{
  "d_mlp": 512,
  "norm": "rmsnorm",
  "norm_eps": 1e-05,
  "positions": "rope",
  "rope_base": 10000.0,
  "tie_embeddings": false,
  "parallel_block": false,
  "init_std_up": 0.0332,
  "init_std_down": 0.0,
  "warmup_steps": 405,
  "final_lr_fraction": 0.0
}
MLP neurons of a small language model. Each row is named by its layer, matrix (gate and up: input weights) and neuron, and shows model dimensions 0-191. Each number is 500 + 50 x the weight over its row's rms, rounded and kept within 0 to 999. Numbers have three digits each. A neuron's up and down rows have the sign that makes its largest values positive.
After each neuron's rows, "fires in" lists the words (lower case) most often at its 100 highest values on Wikipedia text that the model never trained on. A number after a token or word is its count.

L4.gate229:519494468524557604471511464518481556431509554464517458416524556495540505533478570443537533499531502438459516609573565558422578436542550470420505422558559479507429413421539386530629530452450472520481540428439506555489532470494534459627547522556475557524459496455563472412508503516535426570453520486520474548495430472405501538524495377503442424515496449537497523481431452518456485538405674480422566536534484592498485480554497468471448539561561587549495436449474518508561538512478504579480515520573483542523461442487461546504543518503480447469523528542425484452559438537523455503
L4.up229:549515565614508660469533452554518466491496556580503468491500514482557576540538520467479477526507479466492450493509490591519547452571464518497458507380575526561552372476517542515612576515550531435493475504423553533524557374474491499591508531506448556467440495472511531473422579566544519463446464442444558489517449416603396471461514502508482467544450509592473504476531458526568608559543569493518470558543508443520430475577449437477458532545500446584512480523493522552542607379490449583516510495607432542525495512434530552502491521483494534553488498511484485555471477474483471406
fires in: "of" 30, "last" 7, "age" 6, "first" 6, "year" 6

L7.gate430:561388526505480449480494572540509473418510532502504445511519505388465483530446433534503468493490466566547480474465482478477482523521371592449463516556500550484448421524581438498566566616460506471520427497499572482429541458492578494466488508451513581501511584472548469410466545557444601512460476501444447573490505508489434443424454537451494502483452404532428548434503396496540468516520457540491517575442429547544526462498461490448466584498520525500444541550452497554426549490536452526471437465352504424589485519482525593497452577396524507449473398497522555548571553399435507503
L7.up430:559555486546493523589491513546464443400585497502485401426464444502523525513417488569563371542480390594550372552469522421425492469468491494471540524535512499446532494578557579557479486557418500476530437465502591545530498404529502489472513527537616543515485523456474466538506531562435495426482427555439517540446527532529445455463524448468555518461537546538480525537476451513489503538462550501540605548508443444512473470486447452539557560505471519491597454407551518463443491511536457503551550504478540471539519563405556540485483448391555569629449528618495530545492552565551501456
fires in: "i" 35, "j" 9, "never" 5, "ve" 5, "t" 4

L5.gate414:504530511500437420470493450462418558436422522453446509514408436406441507514516511584517512497464495401550438468516504528563479610646533445483437463499436434468519563507499545513504551508530606519470524425504510614505469439500481517521454535498551546483508537505448495392557512485453505572476411606538499505630639482407481484512476458464580411461508562463490453473514517498476529425436475456510486535447502436460534485587565483440511450436469518595494548469410509521514537530484491584501407475487564493510568453503575484486490406555467550550530456585510485525484532550450501587
L5.up414:429516645494386573483524544441494479552499454546453523537429480565413492517476518551434507510441523451496487408493453573524458522527553455437494385558537503435506573469446523569527568489496491542420494445499525566528450501461459565484571596533508517500565478530572518514546549544563434454393511535558425579571630592566413485489491576535521435524504514480519458532474469423531513466511499565495567516629540529469556575457455524564494500402499483512444505423490548459432567461453447523570527543414569491510443476550538535453561541486461559493602476477514499506474518543539447474
fires in: "name" 17, "title" 11, "it" 9, "family" 5, "parish" 5, "term" 4

L6.gate134:448416457408445462463397511432545461487475506453492516570444500489622577454499514525539474574486502530504551562580565476506528533530532557464484460468485528537458507438498493475523552500539538482464540407515493477508567431532433488446589492510560532503405514466592538475444530461483531559513518518451568679533484562575502593451448532466575429545475563524436512447533496469503526447520572519597480520548550592485465530518463491564489548491567517560433472470487506644493493572497439473457491503551472527439495591387526444478445510461431583537459472463532631518543489551559517582
L6.up134:507528510572548446550489481527407476433537421491510430495474415521520573528528541367570454592455523518523499549513540490437588468599483493529554528458535510579419477432507531482481494510538480445513519536522401434517520456515449603461461440517430537467370546488572482498486513432483618505426479476545487515458401474544561506517552433426512542435565550522469503583619563518518547504530466449486498471451483509402548533475472560490553522495536511562470467495524481488432467448503449571547442598535494452514493541491499444464428445532399555564496546512441519576446413523518419628
fires in: "of" 84, "by" 5, "after" 4

L6.gate2:499461503466542572554555563499466453631526457516528582511505489450475578520560509574564636420450470490582557478486533474484485571526459535446475448474531461433567466492520511551577440510568489572513388443491453529432565451455556421491431534486512623573517547498509464435500480496420545433534525441529556503488475579488522546545466517620426469428529555576604510502655554478507494367510523446456536510454587552474499503524529499416535504514504502505463432508537408490489505546497507400548544522432550598576560453507459485474470492472502551465500485523527523497528503529471495420
L6.up2:519514535499639456427489426456547386488534672444484446549460504541492414562499475418545460544482497452514499456439525474511418516611413503477411512518539581542476507524509458492484434550476373563566405497499492526432438530441471424469578507572460485543580582508486443462459544554492607561475426534496585544555528527514470521486497542451434649438477478571478482511415579507530472515576511489509489533448509443451456561545535498460457449471552512542501503476533559497586523510523453465461475464493446472424529535527512431447494532573530509553498514462496463482482475437489580433
fires in: "suzuki" 49, "tokudo" 4

L4.gate176:434499561545588509541457527477526469459569468454395600567494465571522492573469469551499605465396554444525471407535471507462524530456442488587482523502506558434483511519552506520476526559470494531655520505414443485488561362473560493386616506469532552545509483458559424487489480425473475510519507504497612502500518479438396490542502468468543485501543485519518509438561478564460559550538452464441530470538516429572537445498458517504510458463592475454401549531449459577557510478508467446487573563496573433456519466528530500489547409516557502384489468573508545475520457524393460558
L4.up176:581451424464419392608517412412505463506541586463449515470475545466495464538468415569501432560469519432512536507506452464484529546472441544464438507575482477478430400575534460424596573480517494510502534559587451508497493357527604536534519424516433481417486452500493503469543526556456470506463428499496435491441615469541489514504453432462516490496409547569482425512537474472503451564552463537466530436452425493540437517496521444467429391428540553447539548525470568582542603529555516565544470514387479517506539485576467543475496473492507554477456514432481481542467514489583508462
fires in: "as" 52, "not" 8, "have" 7, "how" 5

L7.gate474:544508494375513499563597559492432500459421417427554504486454457483434463523477421443581452484438498513516486548453522574476474553520474499508486502500572509590500558515544473438460630468486619510453556454450524440441473477421573521459458512527463559606465527494561449395511532516556530503525454504465473552530525562585503461521493491427424512468620496534519550469507408429547498524505409380506498468496497472439474599559423544569497464551462474504397459610470579521554461510516541450528450535533539508552558528540472538465471512578443537499527536523593514528478483474448379519
L7.up474:512530458501572527491453536441525492536433491530556513386575553511547402546516513446540443481419400572506526497425481479472519498496502547452525522480506504501444511391542496413436542565377454426443495464601493398546422491517517455564528516562538445509508432534481504565472553509502503546542640521401492544510441481522523529445453431424577482539438604476447517492537414548548552496460392501561505516484528506426446447546418546456502411527460518456463519538415518518499553460452475589478513521497476560549443462526480529558549525517481373511509519452396478501448467500571402485
fires in: "the" 20, "and" 9, "s" 9, "chief" 9, "director" 5, "former" 5

L5.gate44:535470486592532522462507542450426526505490604456401407433420478489425574468499456461448587515416568494465475485534538495492479489558536518414483494626461519473507532472446474490521557537583475568613531436511426373471545525437572581473429482490432441549562501517484420489529451512488491542509496514591466523544506570556503550581466487555441455471520506501559525572457486563541480514454487494525576538534510557423494500464514483508397419532452527497514426562478533548439483612525516418368465558575557569497580433455557460485514508453469502450485466466414572546552516453529461485
L5.up44:500521391489643549514560506436553469592435472475447490474474533514534521557493546469446567547449513469558451430458508526467483543572517461501523572496497506523528567594540535531464534482467516499517528494477413568497512572373425514431552435557471512554492519511492485557537464462463479373449490368558601483586494446470546492450643458471517532543561535495493542558497496541584510430364489445561548537544497573437542513612510588524433517515547542475482420430498478465540490448490475492489568421517634519541490497525488534488451515518509421455514484519533481540523500593455518444
fires in: "and" 78